Part of a small language model's weights: vocabulary 2048.
MLP neurons of a small language model. Each row is named by its layer, matrix (gate and up: input weights) and neuron, and shows model dimensions 64-255. Each number is 500 + 25 x the weight over its row's rms, rounded and kept within 0 to 999. Numbers have three digits each. A neuron's up and down rows have the sign that makes its largest values positive.
After each neuron's rows, "fires in" lists the words (lower case) most often at its 100 highest values on Wikipedia text that the model never trained on; "fires after" lists the tokens most often just before its 100 highest values on Wikipedia text that the model never trained on.

L8.gate622:516477476438520487506495495500510513472502541514492485504487469488499433494501521490502512492510473512517480496539536487498508481496510490508539503509446505513474469458454480462443492528483492527459471467520541464502527537458482504556498512476513525486477480523516500484509476522494497495519485504517519503501493505512541510480462522538473492499486487512493538510494477500502481501488516483469476531518485509500549527470539499473473523510501524504516559480531480510487497465514491501506519464472506491502536469452472507508553515493468491483538489522480508524493444479499447542
L8.up622:529481443501539498491478517448482469517480500473501505481511499487521519530517566439474530494538525488494524514515509528493484496452525533493516513496483462532472472465415507504475504518474490478517501490444506474502504496441508537505492545503512500468487517525518481513487523481525491528509497520528517491513516516495523493512527504486491527542486466523535519503481500571476526514475517487457504516499502489536510492459511519476484485513471537511499524498499469469485498529536464534522461488488530517488524514503508457507478501498494509525525528480499526530546512464485461539
fires in: "as", "when", "asked"
fires after: ".", ",", "A", " and", " the", " W"

L6.gate642:459510500451513477503481518484470496488472486533486491507483516450528501479516530486520508500506548516492509469543480516513498461544544494519498538537487531511519497476512533497493536538522496550470510533496504501530461509458497476515473470493459505466494463519488523519506485493488493500504494577526513500513476451514464495516540467505497516480584463453491496483484486515503454529508530555485505472498491518475515541490534517539451481489511503514490473482492526460498502496553497529492466494495541472536483478492536551462499493519496476509499507579491524506507512519505494518
L6.up642:482546464530497512436450508533489490498533508505497487530510497528488500478469519487491480484508523477486497550469478460522499513535579447532484496526511490481500546543518498512530501516513458532471523520475490545527470498482519503490481504534465451451470510520492509543523522469519488495486542508512512497484526474513532530518476471494499523509477493530482475523488490554500496521488490517487461532477477502496512508458514521488485507517454535538481519513515528512506485534465479563497427495495509503495460500494523535489518469493494522545498486531498552525495481505519519517
fires in: "on", "one", "released", "25", "00", "after"
fires after: "\n", ".", ":", "–", " was"

L6.gate51:469507488481532451500490487475541530517451535492521486548505480456529425488498524489526501476517495528485480476495502527464538509527477500477515470526530469512482526511469506484535510478491496496510483516484503462513497504484487506508465478483512503526513511463508531540485460493501456523502513477516487504536532456480500456534520488502555498466517457478472514504519484499502499493490524526501468483482503508526526548449532521505500468558471500502531507450476521504508506478527468486533530486516518467476479513508512536504483528510412470466493506479476461543485488486502555456
L6.up51:495521510482499491497489523494525504527482495489499505437516506487514485517523455523505512514461494489487534494514489522522470493488510452507512483510485496509460490512483483510523426494518476490534456464526504489507514482524499485467530483514544515528492501519519508497494507490511508522484469505494461470478491522471513481457536515518482483517468455477555499506537518490540501490526505487569490477511528513517527488532477546485467518474500457479517513517501508485487485531468507489497514487525524494515459480483495528449535509528470521474499486496450454478509536518531491484
fires in: "5", "6", "8", "9", "2", "3"
fires after: "."

L5.gate603:490500499505517457496496537503513517468498486476491506535537491523484544439487519481569479471533517509496527484507478529514531484522471505523532491570512496524461517451515477493499539570523489471457519491435492505542510502501466521488531479504496498520462500497517514521513474496505513478497472514526504521493472458487524539515531490528510477496494521451518456509471453479489517486516485484487503494460494484471525512540492478523534505474500480474515539505510484487455528449515495486524506524525540483499458581511538492494508505493517470491477514504483507460505479527516493491
L5.up603:517502524488524554520513463483442496476513533475479469457532506485487449494524511508473485515472503477507533556486495467510488495530499493498476557484496507509525465523468516484497508499538480504462489477517528479502546500530471516457496514472500477498528515484472500495483513497523501524531529511484531484518539524511499504510507508466522510522472492518460470479506500530509495498551530528468511477477502521533501530468528473494506464524514515491464491500505501498560439457554498504507525459485489468486519471481497529528505499483520509496510485494570531528538510481533490487
fires in: "on", "one"
fires after: ".", "\n", ",", "'"

L4.gate352:518510515532484547518431468503478470514495496516517477476534529452502471488478556491490487488490536541495529501472472467517484485504493485541482475496548510523463483507533490506534516502499465490473477535506492471487509519489510533534494490513503516511505493447505522497459516524487544540551468513483536521496517514501542513500488515545463521482462499490471490492502470487494527505491472532493540468489540522529517493491491464543566493484500550459543529474494450514493512490481501500515451493531491456465512475471488506490530507510505522466508544515516508489439516484504519499
L4.up352:497473503496470526498522500459494473474556485526431492507482515503525494467476476513543495495434502478529504480467485564514495502536529491482520548487470469558518482515487487500505490497525493524510479503471466541488543517505546525488547504543464477492547514510478509496455497472522508480491552518485482494459505480483507480480506495511507514491493464501494527445512479524545537509491489497506541504495469511505488520454496498464494485465505518514541498483511482483545524446524517536527470461522507490461446509479534522514462462526497501468491538501462528491490511486512475501
fires in: "on", "one", "senior"
fires after: ".", "\n", "'", " se"

L8.gate227:510535478461512530447483522492485533473523486461507507481501508480485504501516523517484529493530507497470498506521494499475535462472479475554532509477478467491469508502511498501503496492453444541501488529494516470509532503475500479493532431495476494507547508496535517554512559519467526460470503530468542497486532527460506455479496470542520547508486467463513468494499513498516511534514448524543514477464524527496502526477500500507479455507491525514489578476490542521512512485489515495519500487523503531509498527469522501485524518530509501532522453530559521530501523522484500488
L8.up227:508538471486500521475510504526501472533499488515505563474468481531461517510525501499548510551510501475464459493513506470514500508527475489483477476489493514507507502486493464530497521511463511487492477458472490517496519497499485504484462501507499471494489527518501506537496526501456545491485514450501421502537514490446449428438524478493517523453557500486490496494483566475507521520505511491506511433516492495534547478513481511506492529514516466501458571534468504506505511469473499521525466513525499486532488523516532498486491505499540492497477497468510535477491543480499548457
fires in: "of", "trout", "proposed"
fires after: " part", " re", " member", "s", "r", " Re"

L4.gate227:487543538469491525507468499452502476487493513486518468501496478491556479444533527476488509531498523478536479512498487530502530506498516480498516463481492449495497499518501488467483541500510451549509488489551467494510516470456507490504517459475470509502518510509542520513518536528489497505517501556548544495509464531500492496504499529540562515494490488518499497501438497526499468480526538567501518510545477504532516530462530492503498466419505502540485502468494488490478537463487536496537489491472508512486467496499527471508541521495457452488512513527465518469509534489500494488
L4.up227:489484491540504470505535507507514458514506504488455504516531504444495517520521509502532465501442513489503519505516481483515473493522498491477465500467511496545498477558526488504488506478481499530532493477456475476524551502481511476465528477529480506526490510484499514454464484496557488498494437484519513476430567515506508501526515532543549527508506529520481533506505507476477459489526486527475529479523508544547519509484482523434509460530503506483505499526530525484515468529503504500524484465479534515494507477513482537557499504465498481525520491563494502551491502516502518506
fires in: "on", "in", "one", "during", "at", "after"
fires after: ".", "\n", " Du", "'", " "

L5.gate329:432498525504488533540519540531532481517507526473558487485518458505467503491473508474476530478477503546494466456514526551514517483554497485480472466487493508476462496477478510504482533504465521484505475509507480477509519508519442466522496479487534542519465524468475535512512479508523462517485506540494535522513508471498503468491473525465514516500472514502493549503488501494536476471492490527467504551508479502479484492464479509512521454483506466518506496487474457518498506495478526524527525474470511479515545533477509477525540495502484506531471506526553539500489483498532501487
L5.up329:501515519511441532525487500528463484452529534507490500475521467473491524529510466495476470462497512494491522543486466501533535543482482482567485447480494476498489493454493502482545488489499485475503530529548502495494458494454504502524462469532509516519501508512472494518519489484504542484508541515515526524505469503495549504509469534478482513493479514488517505542459481499507497465528502524498498484491482517467484504505436466477468435490514470498431491526471518537492497521464537510511496505477477471518514572521491475545545511470544500493500484471529526469534500459491459495
fires in: "who", "where", "whose"
fires after: ",", "s", "er"

L6.gate453:492487533501476485533498562476514494478467534463522503509511500495499480497499542536529501498468509456494490494488462515516500489507466521504532540451498527479488518526483511514520495497479495508482523511543489520528520501501520465505461471466434525522502541447508489505483485539498475481428467494536519483438504506542533512500496521465465476499477500488488485471449508484480518501513500483468505477492532501482465486518509458447529454474431515527503486473507513513496469540480437464498529527516479510473517520474500505474451528504498484511471475535487527526508483477521521477
L6.up453:504465503511517491552503514522489497531496488476493457466557501483475491471544508471503529510496498502493485506525472561516506507525502492417501474481467481490534493496490478445511511514495507529547453475497514479472501495409499494471474488510504491525458484469537470470497495480521452497467472499483454474485517532516486511506483488495495493475552531500566498500492496493487496490515496489461460500548528445507489457484490486469499511504519515502550490485453532506511516537521482527499484537504512509551530517496510519486469502497526500447491453521479507522471488515500514493
fires in: "was", "is", "been", "were"
fires after: " he", " It", " who", " has", " He", "s"

L8.gate365:490558482471538509470467525567504454580502494501497495481507525495518484493511516480533527456491499453491477495478525562509484511525455485488530513507495442514510460542493478488477497509519478516508522453512482463506510501541487499502530498473491513526492509472471530490508541504459478506469507546474498521491470502518478501479512496522540536506556476488526473460493514500524509508537532452520489477521476485527517536487496506486486493508500498534481524504517542516480436469514508458558496516448504471481520531502511515487501533510487499507481482492511511520503478506498506486
L8.up365:467516489483489482428488500460528530495486521468505530498565529540473525508494514496508467486490512510502486481513514483502489519523510474514508493472457492538559523475529503487527487514485504524543487542509451480470491512518485526496468495522497485530525503503540496511473507487499485508514478491509483453530507499474500477473534543526466534471504518500536546513482489531504532503508484522503533484450478453486474545490505512524464460487545472511475484467467535492542528486497539537469534438490484517467491491526530509472511535516481507503488520472525498512463482529537475466
fires in: "8", "1", "6", "9", "2", "4"
fires after: "."

L5.gate255:494495478500491477457475498521526509522504517546535479504492497504466509485527515476532456521534541518490503477480526509494474538504522503488557544474531537497509456454465555502486502499539512491473464517477506514490528489500563477473546532478492514504491479494557468516518525522500487469518489498499535519538501468521501487446501548492514475527463472450489438533502506473479489474516520489536504478471487522507509515482477490528505506470484515534482505493506487494487516490477483466524491524489501492484472519516505458472471487460509471489523476527493467454488468473522476496
L5.up255:466497550478436531448514543538466512506491532497476489479512443526469519478549514489426526483485521521489565515510506486453470521497505538468528500529500522498493486508532517480499515482475493526477517513510509508517509530509461461502502494521488504501545508482490520496518480521478491512442524508481465474500510472481494541489519531472512485463522452495484468489494494495501510494457517495496464487554513473486528493501539484494495493487509468508496534472511480525536493477513504505478440469500521499491452499501518523522504487458487536475481505536470529492520546527495518422
fires in: "new", "national", "american", "international", "european"
fires after: " the", ",", " |", " of", " The"

L12.gate361:487494458542518454464433467496550471545548504472488456485567531521526485533491498490503504470489510461479455515493475527458513495532482471496514512493504497478519470481520558489548486508529457498519485492507500486474476529508510467500470503508501483580501518451507502500491508511519478521490507526458486481535496508514534463506467517528480469520523482528535485548511507500470464514532513502530488485472458474528459493486540511509484482469500508491467486531503492498507528508493511523499512448454489489492515515479507524441481502507475467461521493482520474495431513515503514496
L12.up361:521511469500555499509510540494491530527542514463537511494522467497491497518515490478529488536526493495496501496516466497514463534522521459500506496493504527495539430514477498535555526476505513485525458463491503501481513524473485487488522493510523512514481490502497483521469539514499489554504476485461491502503511541481507490483518510482501515488500476501540508493488482510524504517465550440446491460474501453496497490522461542533489473534511501511492491472522502498524536488527565507509530488497523511476512498556481476471534475495472509528505507458473496502493446482495485522
fires in: "5", "1", "6", "8", "9", "0"
fires after: "."

L7.gate394:506518480455523481433507505472507502484477467512525473499488522459490475500477499533494531478471538505519511500509501548481530492482522516545492520471490515550438494493485476509508524513521427505489515461472540477508505516502549510545477499499477518482535455490488528503493518496489542493512500514457518519482444518469498470487536534532487524502448545511482495491480490495531499518566528508519473499503506522472486512475532499516516537484475558494513551514507488483486518477571505507509499506481524525516493497488488482506466514485526494518507488518502501477489516515498519506
L7.up394:513495472487465489474491506529523479465477495504453497513481548536503458516479513471499468494438494489515545450464506489516486506514510453497487524484511473540423490489518489469473496542531476519500503525524495506515492477530531504463495483514508541499501529469520535509523477475512502507519494503514499538473457493520512490563510479566487503471506510470500459466487501537501492476475505557508495489479535521504483510523517505523478499530524519521518431482531475485469503527495462524504513511514480484508533494451532524453513528479510515500542486508464513474497527457496530511
fires in: "on", "after", "in", "one", "for", "with"
fires after: "\n", ".", " "

L7.gate17:459513468485497472498491563502467461524530495478558455486498514493483460508500466460566544509453518496512481492469504541499497506507459491510494460494509476459538447465491510525449526508497491508487476499461516514490559512461533510488521511488506527513504531506556447523485518508496485516464486533501464475507542499498502525496544525505550484497494480471547501514478522502530527529487494462471494501502494526457533489489505521496470491512487471467480473529470510441520477502522515473505506494562548488485500507500518486515521515513519498492494468499517498471488449474484495477
L7.up17:470478441474471503529496500471488472501516495474539521488470505499453492576511534523473477495511515446496530520549479525437497534529544469469488540491471498534439480530444497507514470437540526492526521497514505508534493484523498511471471449532529528537486505503479514526515534493496512489528512500514477484488502532480473496497469531490486529552544517486514502513564508454513512464515487520502495538505524512502509530485510427496496470480505486522508520483513526487522487481493534500506520480516487484463506512514509484488499521489496474478505469477483494508521472502485501517
fires in: "3", "5", "9", "8", "6", "7"
fires after: "."

L4.gate765:473511506541481486523472538538487489490515503527530522574507500504504476521507496464520470508554515518498513517512537513466474527469500484487469512520510502499546477482510534518514490493492496464507498514585469515486454523505471524466493504529461468537504518537476506465530501503511483455508513496532508507502541543497511507528493529528506525501509494476508459535515498511488492462487506487524531524477471516501466494481491478540505486497494561459487499528505454502527475527471521510501478518475473483485485515485474487512469447512556489535518508519523512478514512491476508530
L4.up765:517526500500507508533508483507514477492529498489512519467451551494505505518571484533508504541473526559514541500494466502493467550480480563513512493514483516486515540464522560489467516500475515509470496552507519492483493515495523449526464490458531479552479454547507474488480498483532489483521482503498464491499540463511496490505495527499502463500529499493528521536523522522502536479509494524505447495507496505488499534502508505505505477492487516460512455492483515489526521515495503492518478489500514522516524487509527507512501504499490505504477521492520500512489506508461439486
fires in: "and"
fires after: ","

L7.gate544:507492470490455492464477537488495491506445527512493521519451512484536488480546521475536505495473488471484533496480513577487511500526506517475522473480503479484543495522502495513511517501484465460470466506470496463549503503491478510501516465447491476591468523518493494537461521509508516479490451536495522535486488453513464508520547524526530509515477517524550473500451496544454499495489511518529542509472491505514525505447508494481514476500507500532472503482552532514526498519527500470483497521541496505512533551512512539465449491487459491488477465500491456473523482537527510541
L7.up544:489506495429457479512543479471479516501499466481498470471507493488504490508490543487525512545555470449510546504518486478491495474494516531523477522473473534503519481506522487518508493479527467498510482465513502526530503499495509543477498488501513523456483515452526550455488512518492521474496487509509526462444477536537511532473502530465475460521539463509476492487444476469530495541516513485505481483515531470496454457518518480493518524495466518540489502472541509474450509526544457527481466536497511554500531508445490506486495512498497481491498462530505545490505501471514479461
fires in: "was", "been", "were", "are", "is"
fires after: " who", " he", " He", " and", ")", " has"

L7.gate715:513499497480508549514522503526542508475515505535512510513530500482536522517505522513511500486483534493481510498494503497513514478480459507477539529516516490493502483504496491493515521537478516510527452487477486465458496440522476502509496453486486485561478493491523502510568478490486482511525537499547528510511486478484484516512484504519489478522490475525551482501524487520470470495517489525492511544504508528478518502483497546498501484445554524529490501541451495479477513552461506486509507557459471498483531520491502476459518542492482479518452506500485474526475463524523458482
L7.up715:549547501504506515531503534512451507492492541496446486505443448461514516513515513490482454507464527496458467471508539497504487540501481534522508456496471514512493460506487486492546536498551519489538517455520493508506519487530520475476513463562495494503526490502477502524476506513494500472509507543530496492487479524465517513476490471492510486484533495484535475462536502514476483533527534511481529509469509523469457473533500500531471462504516490517487497459534482499513512504518536534504496519503483531489461528455453520485522508524540512520470532516553506515502530500537460520
fires in: "where", "when", "end", "because", "security"
fires after: ",", " the", "s"

L4.gate180:479536534483517538484516533503528490526511493520516458517540490520494482554505490475472464460498509514489467482448520522575507458524507480475521504504487492528481466529518488503515460500564513553531530508526491508505506513488518532457523511505509489525547523569482494502494472492479493455510454539480511508491489480538453496524489485480538531515468494494479459506540468485456452517517518520494500526477546526519489492506445481480534458514520470524543486518505490517482515489477507455540521515523506537466503507499517491511513506505461511500468525500512468496494490527527522496
L4.up180:501488526502504507512489488500473540475487519487519478475504484479498534485539471438486531532520423507470487467503459498521472512509523522556514481483518477536505487471482499531510485491491488514532499473517514480508507534462483462470472496497537539503463492486516505480523487517499528496502457472593549485486477480509457497442503534535481503519512490491488453496458505493490479469505529469497493482482478468496505494465534500538500514504507518505533521455505500493495504526512496495510540520452518510490453455500526512487511507506489488522494527509458483482492480455489549512
fires in: "4", "2", "3", "5", "6", "7"
fires after: " |", ";"

L7.gate554:498496514446438492545492547504481525453518517509493513512510518527498489471491537543538487497529516478488483480536489502516494507548481483521530494490501495474483466491504484478471475490506535506480490477476503486523523476492509496438509488477525504503534497459479509589515528488462492492484501506541508515460537517507503467507447517507525534508482478476473482505545443498534495491510473525499547527496518484494475511479533486499527481489492509520518474438507464498473505499532488494520470464494469516495507525453511556466491520496495498512527493546535510500457525524507533499
L7.up554:484474516461500492491506543504474549499461484503488477477493473513480513494487510515507469478464502488521521517521475480508503492499476485519509492447494482500481480513527510523453487460509492463481513509503549499497509515536498500514482518516551534469542506466550526476541520545444484508560483549478532510479502470483513468513478529495524463487482501481493497514490503516555515542518518494466541460473464496480468532488515485457484520478457515510535469522509506455432472488499535528512478551472479476476496462494513527501454467525522466512498471445487514510487526485519484502
fires in: "there", "they", "film", "album", "therefore", "song"
fires after: " the", " The", "The"

L7.gate721:471505537507495509511476469514495505443431495532537509486478554479481471485508521503528479504475499536500484487520495506507495505483539540531537511499482505513506515505520485433531514469509469521527472487486503472512524479485527492481480466474486538579528493475513548482492506493485523508481500519561522505440509483492470477499532520496534530533494471519482549496477485543500474488491491486501491507480498491457485506458517500473467494513494487504508505484487487534493517483490472458454535491505535466488531474509514501479518479491447510490504499567480479488470463509523487483
L7.up721:482542493481506506538509494478505502525491515518504530515516544509485527459459458500471489497523505520492538524512465527505484487502521501475489507511465502467523529477531557471491530512514506520570530510479559478546465507542556455477498473502484480500536488513511500477476507463498486443524509482527508492442540481488532470478531528481499499523472496506517508544518515519504488502517433484528513516504490477480466549508529486525543495486528480540520534481481519471492519470498485513475513491485516560507494503463527476471488513525476494537489492447445448514531469536507461481
fires in: "is", "on", "was", "good", "going"
fires after: " ", "\n", " He", " who", " he"

L8.gate247:512504485490511487499496475502519475518484518513485502542481517517512502505509519471527527510492521512481545450516515476482463462494492527527506511519436516474501491483509508467468506533517499507516448497489536491441520473456472488542469494495483488487483471486473528488521481484473487521550522522494517467504542510466543513528466532493553505477471480484479472453476498562512516544528514496526501539506541519526520526471505431513492495476510507533477525483526488486514503497494483529510517480515501496474485498474490530464523475484475526496541520524544499563464474485497525527
L8.up247:507510474491468483452518526485483520460516494454456503483423524518519448524487475506500473499505543441485501493475483500477471527498538498460532483482445505489491512497530513525479498481482525503455482459514498476486506523488500470496494528507541491460499536441478469526485490480494504492544479506528499526451511508502488541522530513510482494515484524514489469552467503522500486526500516489502444508488502490470559519477495468488479508501533508519516471533508467469506509476503474523505495537529488466472478506457476466470465507513493491486483470474504492557544544499472493499
fires in: "then", "while", "often", "when", "although", "therefore"
fires after: " the", " of", "hi", "th", ",", "for"

L6.gate698:498498469458530490475479481506512485529501480532519496531496494443479514423501509481524514563490510472497492466495489469497507473528483540563499531526485510485486520479497449518536514495493477552496480528473491467465497521497503486507521473445467529488510485477485517511488475505508517529502510487506527486526538485506444492495492546514499496512535482499520491500450471490492499484488544511522530457479451480522545493500504530540497503502488505517437539529506516507472500472486505488494469510522486541479475510496517520471546523450503517466449476506562516441471518508505466498
L6.up698:507504472504451506504444524564492513472480439495487509482497524489517463501465502477433513495466508475531481521520469496487532484487475476495497520525499533493465520500494472487521470486472509468497521491502502474529479494514508512511502475495480506496474470517497553484518487519534539480548482517472513500539487497437544490513516517493499512452497515516469494508467481544520500491484534511433496499516504539507510509533494509489480486511518551575518502515523462519528513477480519504510490513465500504537506481481464513475551498450510555522467486497537510475473496529503484519
fires in: "in", "on", "half", "one", "alpha", "hair"
fires after: "\n", " h", ":", "\\"

L9.gate718:484466484441503503514466469497507510464476474489499515484511451486486484501501539528511505477475542508463500466512530513476472469502501470522488514494500500508502527477558474481460531485538453487520513465490492481508495516491546511473499448507507513509508495475502513538495463461516467496477496514580472509522531469507501532487452489486517536496475544486467483464522547462530462507504545519501483533509498504482536534509524468512499494481502510484509504462525485510475492480502514459509473557536513432475473512481479536521468475513491505495523505550496505501477485518475480515
L9.up718:538499522513483532513471536492500502514511480456521491530493487533501538520470499440488499517480488484506522489470533487531459466460521479463485496475473544500501474455478509477501486522519495524496500495468480501487490520485519516502503497524487533510501517463483488506513462499526553535491477503512446478496509518477501491497487485493504541500469500500514508500504495522481485506520524493513554497467468499482497506502474492483481507494466522500465484496509483452494490516516538486502485474508515517479508542465485501502485509468555533513479509488468479453490499483456538514
fires in: "there", "as", "should", "however", "shooting"
fires after: "s", " the", " ", ".", " The", "The"

L7.gate108:500494511467464507443489480480508539481491485493500509460469496503508482501516513474515467509519446484524472496446493524488489483461513445528486449538529479510463472548449481489514492468546479460487483497561499559514497467518464499513515526454457502535513495478502482533462498468507534468503512500480511524546493458479494482523497540495495522507464522521475516487458504493441492497489498523444476496492560509551477533482557490464508484537494515500458495526498493485480499450487489507461515492479465518509487506496503483445489518539498499491502506512481487541500515451535522519
L7.up108:510518467455499563499522480480472498472535482522493534524507515490492468459484471507505485473476498457501527460510462532531501492516514470500503465477504473463509501479484483472538526511523471495539467503510488491545515538488538535487484495495513498525557515472511529494519486481521511453500510525504526474517477513444439525537512509531489514532509486466506474442490486519509512481503514487512527487443531477470567516487522503561465499502486478530474476469495484521529485530494488499487505488499489521531513494513521493494513535454516500493479480516455502520493520552481499533
fires in: "in", "on"
fires after: "\n", ".", "ver", "-"

L6.gate180:465515479538478508529481523470518471495480534514515476521497514518526486491510526525487486490478520509534513456486473477498456492520444516431525517501475492488444514468502500463473500504481531555531478468452476488536563525483514479525532494492527507519488486430497518478487509465486466472499506537511490518526466482509519483493499520522461502500552502498496518489480471515495497522511516514536450556515505525505519502457551519496493540451512456516502492439502503497534498497493499551496509505494517505488485503494499526507515489464490478440466466509506492526451513521527500463
L6.up180:491506484539435525541533524475504484486520499465474477492491515508524503521495482531511485500479499471513493451482489497532510468480511568480488517516500494468519475488493507523499472524542516560499498486496507537498509524510540494476534498562467499504477491477510460502461545528524498509520458456470462507442498488487476530521485524505495485491512505480490483538528511463505534479510488491511436482487524496489472444485474498472525490547489481471483484453515536494528487512484532552532508505495541475526525483483477517508472484515539529516502537499524458537520486483449517522
fires in: "there", "they", "these", "them", "therefore", "theatre"
fires after: " the", " The", "The", "th"

L8.gate330:476501487461524480485501461522545453483528473505498479501501512463481467487492497471537512461489502512552542520515488506456506453480480473537514509494455479527506521501515541496505490556484503535500480515480487507503535502477503432505538453483488498516526498541527528499500520510509555451507500456531548510509473477497535502506506476543521505472487475512534512456487520447453532467516490498470507468427478469530509508523482507501471479476530483495514508482533533512503489482521505503539489486479516469522514520466443517481470507515496533503512550511498501497466503512514480505
L8.up330:521496473489527488519506485511539489527497498507514495515543530483488515511487489493502480453556447498441536536529489504492527468463491496522459512504523556526493506480481516525551552482493483466525540528493497459537501503555517490500528467533502511462530513482466519499544505529489488487500431465484524514513485472519523471469473519478482474502486507506524518500518501468466522549504483453483518464480485522528513456487482530485513492508519481497503490513473477518513509512482516478500509469475462496530462488556461473504474509495516518521508514475495480467496507471529492530
fires in: "born", "total", "location", "cover"
fires after: " (", "-", "|", " ", " Pro"

L6.gate646:488496497499482547487500554501518490516537525515491517471513464508512477534467510474501527479477523538495467517453435479549532469546521482507511512460516524504487500490493487480537506483497489486512490517524497519509464558503491503464537516513465512518485572497508459506504500516487499449497432497502512470538467470481481460482537464501473469453511531460469485478485491527512528506511460510515512519458446504546480530493467542533499512498475479528494536486481470507465545480490514460535534491518465478494499458496513491530473483467492470499504499508512482506480535496528538457
L6.up646:514523538480459509482501513511493515493471488517514471500505541477495478481508524489522531488514500497515495466526476492513550519526475482499547523477497520496509486514519485482490462539489502529525512517502537494524468500495542502504519488480455536464535518487515492503476542543499546498531498501489529523480551466493482464477500487510464491520441511508498475460566436470464518539545521491466529511509496480464524514491486518485484468495539515495478452503505479482547487528544523492485552472475481497476531506497523491536506527465470489500498534440483486515475494513509527493
fires in: "7", "20", "11", "21", "14", "12"
fires after: " |", "|", ";", "On"

L9.gate264:507516415429511521521531496515506499465490512503523507514537472481499471508522516474469458522502523530510514513478513489484496519499534505549508527479513499528510505432499517484486551487529510494511493477484486503493545473547507519472519530469457510534476503492502479521489491506490518478467457555498524532519482470520522511508488487496532482508516531498485461473461499519493497500469453511545544476492519518522526515475498469502536495522521510514493492499483479493511534455490501507497510526473480514517497509494530496532521485506531505483490527498460435460492496475504509483
L9.up264:515491485516507520490516462518445467479533523448508521471541500482482504496553528519502480526520480507466501495510476520526512486521477537510507523465510528559526542471504512515483551495512487519527492483521531503517515491548538566470503494478478519459497496502489515530530504479499528510517497463480504498490489489496478482500520510531510498503465532499488511497498485460499498521545494521487530501542517507493499470506480524499465451494510546472503498490516555477525487514531538500502515505474506533512496494506503484506517487474483444514468519467494509499478521486503537513
fires in: "on", "one", "high", "highway", "is"
fires after: ".", "\n", ")"

L7.gate142:538522496471544562445463481500510519538473480554537467520483507485490534482478490495553496493513499459524487514565530566475509493518485506508538522484492546480500516460472486464495496497525496467525481503511532491514515464520472479505491492497500525534531474500522514467511523489434527520487488496522452517486487471476487497458500503504527514482482542471484491504447522481505508508526464528505547450451484527506531509487521508498461509513556475484489542502504531450520515494531493514523484509484520500500478531507517475476513489483475485484515507459523483509476497481518512470
L7.up142:449480477519483528543495494536501556517431448480479494494504486477501513534473526490508472501530546467519514509516472458500525463500508493452472450515507497512473480514527487518486484516509467512473485514518537503477428469508495491518491461511507519507422500518485500527466499496557521512498503473480486504518499512511502502486484509529563465502454469504481500538533509536501525484497473486501451515505509489497491494451495520480474499475506496489512537523456464502514480465501499532535486446487488501510505458519528530503489496494522452473483520508515504527524474487457535475
fires in: "along", "than", "such", "like", "reserves", "include"
fires after: "s", " re", ",", " Re", " fa"